MLP neurons of a small language model. Each row is named by its layer, matrix (down: output weights) and neuron, and shows model dimensions 16-143. Each number is 500 + 25 x the weight over its row's rms, rounded and kept within 0 to 999. Numbers have three digits each. A neuron's up and down rows have the sign that makes its largest values positive.
A block is one neuron, or neurons of one layer that tend to fire together. After each block is what it responds to, as a language model described it from the Wikipedia text at the highest values.

L11.down81:512499541487508480565480518506579521469516493498451508505515492464471505512489467541490456497447495509493533447453477504501482513438485522491484545504475462525500496498516527501496489511439513505449529475506472468496473553513501518522530482470510521460513521497515491502501502515494514483495502495524495543490499487517472506478492490473500507485485517478517560519504482496480502476456
Transitive verb endings

L11.down33:496453515517482478487494527476526517478518502483495529500515486526498493501479507513493516488455508502540513486474538522566545467521537478493449532519520460501505519497512535447502532527499500467491539501487461509502478495542518515518502458447493493556467494487487531488494497525551499458509466520537474518508520506501506522506465501492514480428472532463496547473476516475506538489512
Mid-word fragments

L9.down3:493507480514503504560482464454510498510497485513485496510506528500486492494519487490454499551478486524513551463448506497500517530502456472487534478487492501494477490585521522518512499444500538459502462495522516484499430493516480480482514497502473524495495491469529468496480520472505505509511538505456469464513484491532497505519505517514511511509459524496522549463481496536540538485497
L9.down18:505474535501493534529477495475512429528527505476527518530488521474490506538503521479502506485509484510503513519470516511509519504525480526535510539506484472507499481468490495509501455483483507467509493429505517468513430527504521518467474512528501513523469504515490470471534468481498500463475537515502462499512536520533489496502507495536502465493480476495509511515486476576494509535482
L9.down33:506551495498534502565493466500542496520494520469524482473481489506548556509511492567486503457428510488506496497508468504512467537513464520545459487451515440518508518526522490498485491446518495531466506480519460510496479478501508492506490505478473476497487507500522518436526526539495500502507502524508492536487450507511503478513512513479515532484472481493508489506510513551483481502437
L9.down44:483559501500492463501515490481541499504521482490502524547537515523481492479502499497510490499473487463519468507495459503437491510486485487522466459548552496518500487496523513544519517462529473463489482516447473533505504498458498471513466513476533494458510450520495484485498571494500479487517510473521440481478501510486465506483497532527526525485494502475505500521503501492483548526471
L9.down65:467540460522500513509497490493495493531515470538476492509525509466506517538474491513445522536456495500501482471504454508445484542516476489490482510495513533481464530481523465500538457467508461481491473493499508483501472498513478522531481534498450485457511498472500484508493543471517505503503503540460497477479527520508500559477556519484522475451479497495525482523485500532527528532488
L9.down113:517491520513556504531491496493502510512493522499471461495475503520503519519491515504441481493448486497539519463476487551540487508483466485479475438474516510486448437518468552511535537499481482484501479446494519480544474466507447512468538520511481537488494524503527504524521497499498474496459521499482488510490501472541471480499506515478508469520493522487517511518476515525515483542491
L9.down114:524502515498513444535485514543523521510459479515494512513525496485509510502494464482524464524454477479500461506452483505466544504522505481518503470504538515496479492453490489480502457531501516502493526505505529491456517507490531511522483465454484471513467508522503526498486503525563525533493500478504531520501558542521458498479556497450477504476511481505480504518492474524481487550468
L9.down124:541516497536555516528483533488475521476477505459499525507529522489484456495477491519478488508474456501505510490501484528478450517525482500499503478528520429521455488535489567482530501478485490529514511506477554499520507487509477479503477510444455476516500493530482502512519487526517481463484507464471509503485472501472472485470500527479506532532515505503474493517444472541538518489484
Verb-ending suffix pieces

L9.down12:523471487460492491537530523480489529470535498507496531475481488503452505444502486507517502513463483550506466514529537480482493510426463468483471509526483472517445521498484496503515529507458462517492511478510525510460491478478488519515493521504538507491515449539487488493487473476463519515474519464515525471438506486522489505537498511538482500491510521539523505487545532507462503478480
L9.down14:499480541492475493519534540498512505492494474478468493493456523525472489510504535475481459514504500506502447462518488501555480535509504462530525495518542532472530507441503506468473482544498445518460466486494505496495552534494490465504476511455481493510446496479514489504458506494537509496568491478495487531514506516516470513454474470484490497475510472534519497544498455459500494529510
L9.down17:500487538503515465488516490531478465496489468507441501516531505522519469462493474526531516534446509510541528508508458500505505476461515545503502503533490485466495522497547513492535479477500498483515473504533500489513478482501496516499530496494512487545528537517473486494465430516473482512482466524505482550499491502451501443502495492517507513534517537518457497547518517480461513553513
L9.down77:466535512487450493527496474481502487519499475509487487504503524511468498490479526497475513500506498530450468517519512494465468482458498487490480502515524481469491500489502514497459478487472477513519495494445545501481498483504523519519440495485465497491525486512492501499474484532489473546584494515471515509504538451502474492525546479476582521515473482469508472541501489486524477487521
L9.down101:492500513487524524433502472459467513514502507443484493560474504522460514534499542526509512509495489500504491443487504526464492504482510507504480476475493493518529498489438478519518454511532503497510480524456507480510484488479470513539463503501543475472487528487470539508526488483484517534490555491520503518463477508523505467491499496514505505554540504459547530539494467499466446475510
L9.down105:464487512476571555527508472533478497512500481524505506546490504496485490455522569512519480540515481514466509553540494534492506506511531513482504475474562503478489468501528525516484489497563513470533518465501454497509523478495540501527512478550521506492522469497481512517524512491494497489499478498527515498524485486532493544471492496478510485495506508509490477464559482454480455479470
L9.down112:485502511553527548579481521520483507495493468452502485496473522514493508509502457449500499502404508507482514546494526505534519480525496495534495479509530456513493437568486499499509457519491480483522513518506546507496525480513489493442476520509506503466533507543484482503474500502493533505521503499494511479504515492528457456479487502472493503492482542475510488489441474487495492490508
L9.down159:512504507467480500551496548539506502486499476555519590517511471506517496460492491472515476487476480515512523489503518491500504490502478474473501494471506509469459482552478470494536440507490492537518512513493509484465540537462484512568477467454486463508481472555475480468518466484511548523517494481531508490536489494513487515463493506456525498497512488538505461452493491509474476526488
Word-internal second fragments

L10.down23:497517510515463497487452440441483492473537501521480475514493479446476512523502545560484454526514493531493501470487509501521520496527507450454529523475533508538488464500534500512509507426500530504506465499497503496522502475504549531454524522493524500474462478466498482487534492490477490524495492484478478490512527527534531503469490471493531496475494506547550490525466523503509537503527
L10.down68:522482470531457501500490522534521482488504533489556439510512575521502490499480503512511505464472516490525504501498507474494539515532491512481492460500531531527450492520518458487521525511506531485478488509519537503524519481547512503499478477502516515481538492479552494536495532529529542497521500489531488489475550488487532492503513506431507489522549581494502510511461473480494500466454
L10.down118:502505510484508479513494556494517518459494528522550512463549498539517501501488496487493496461486498489506499523461499461469466454516497527480458460513491519522510509488505457507533439514526481521496523514518521517490457472475524509494519518555520517541510452507503522517455539477504490471485534480531527480507495494496466474465524486472482544519482482489507464516506509513549448460477
L10.down136:521499434510470479542489490543498494506500518472480453545493491492488498470521449473501448503495525502498481483526497540485492529520539500476500533520470532460498519511475508484501482536496494537465532475478532504465502497513518511463530493514529518544478512479512508473517456451489482499516537506496541543484512510475500479509495490505478493488504480502490438476502499517487521522471
L10.down143:471501543488476496533476500518495492507538512482517479473498495567480486514517442517480475505437476490470502488488554453489470504507466516471537506525514531483496483484468519471485482507499500524495504499504530557473456506483489535499533463496531498502528530471488512469514544491494494493480472542503439508497493480538470519501503482535479510485455495488484523536534493504502499432495
L10.down148:481475510512515535514512491495511486529498484536482484505524516473533501507489481516523554504447502531533495468450473516529469490502495476461514538517458507501468491548481500456532471501456480508511527517460495480469483500485517516474539457486436548526457498542496462538508481518501546518566501509499499474466492484496513496472540469509538506518492476487516511510449492509503495485511
L10.down158:505477484455523474515446504510494495505542531479516501526514514479512487461474487493446520536459470488466530505536501496465502513458538467461446516514476504492472512528580482503499530489475490503521479439473511461492508497521502496534494526482462504516520492523532480529487473522512539540536519514509513514471502541509547489513513518514482519470501507503525449471480544494462484497502
L10.down172:441503504453501535515508506509475545487485514483489502502499523541511487461468478528422492468409464473514433518479503487489511515489485505555504531538490488500525506503494485491516540486519536482530513532468530539497454464480531510469524531466512527498472483515483475507500471516508527488542503506495527484523512512482518463537517490488444488482485502503487478492503476503501513503526
Mid-word fragments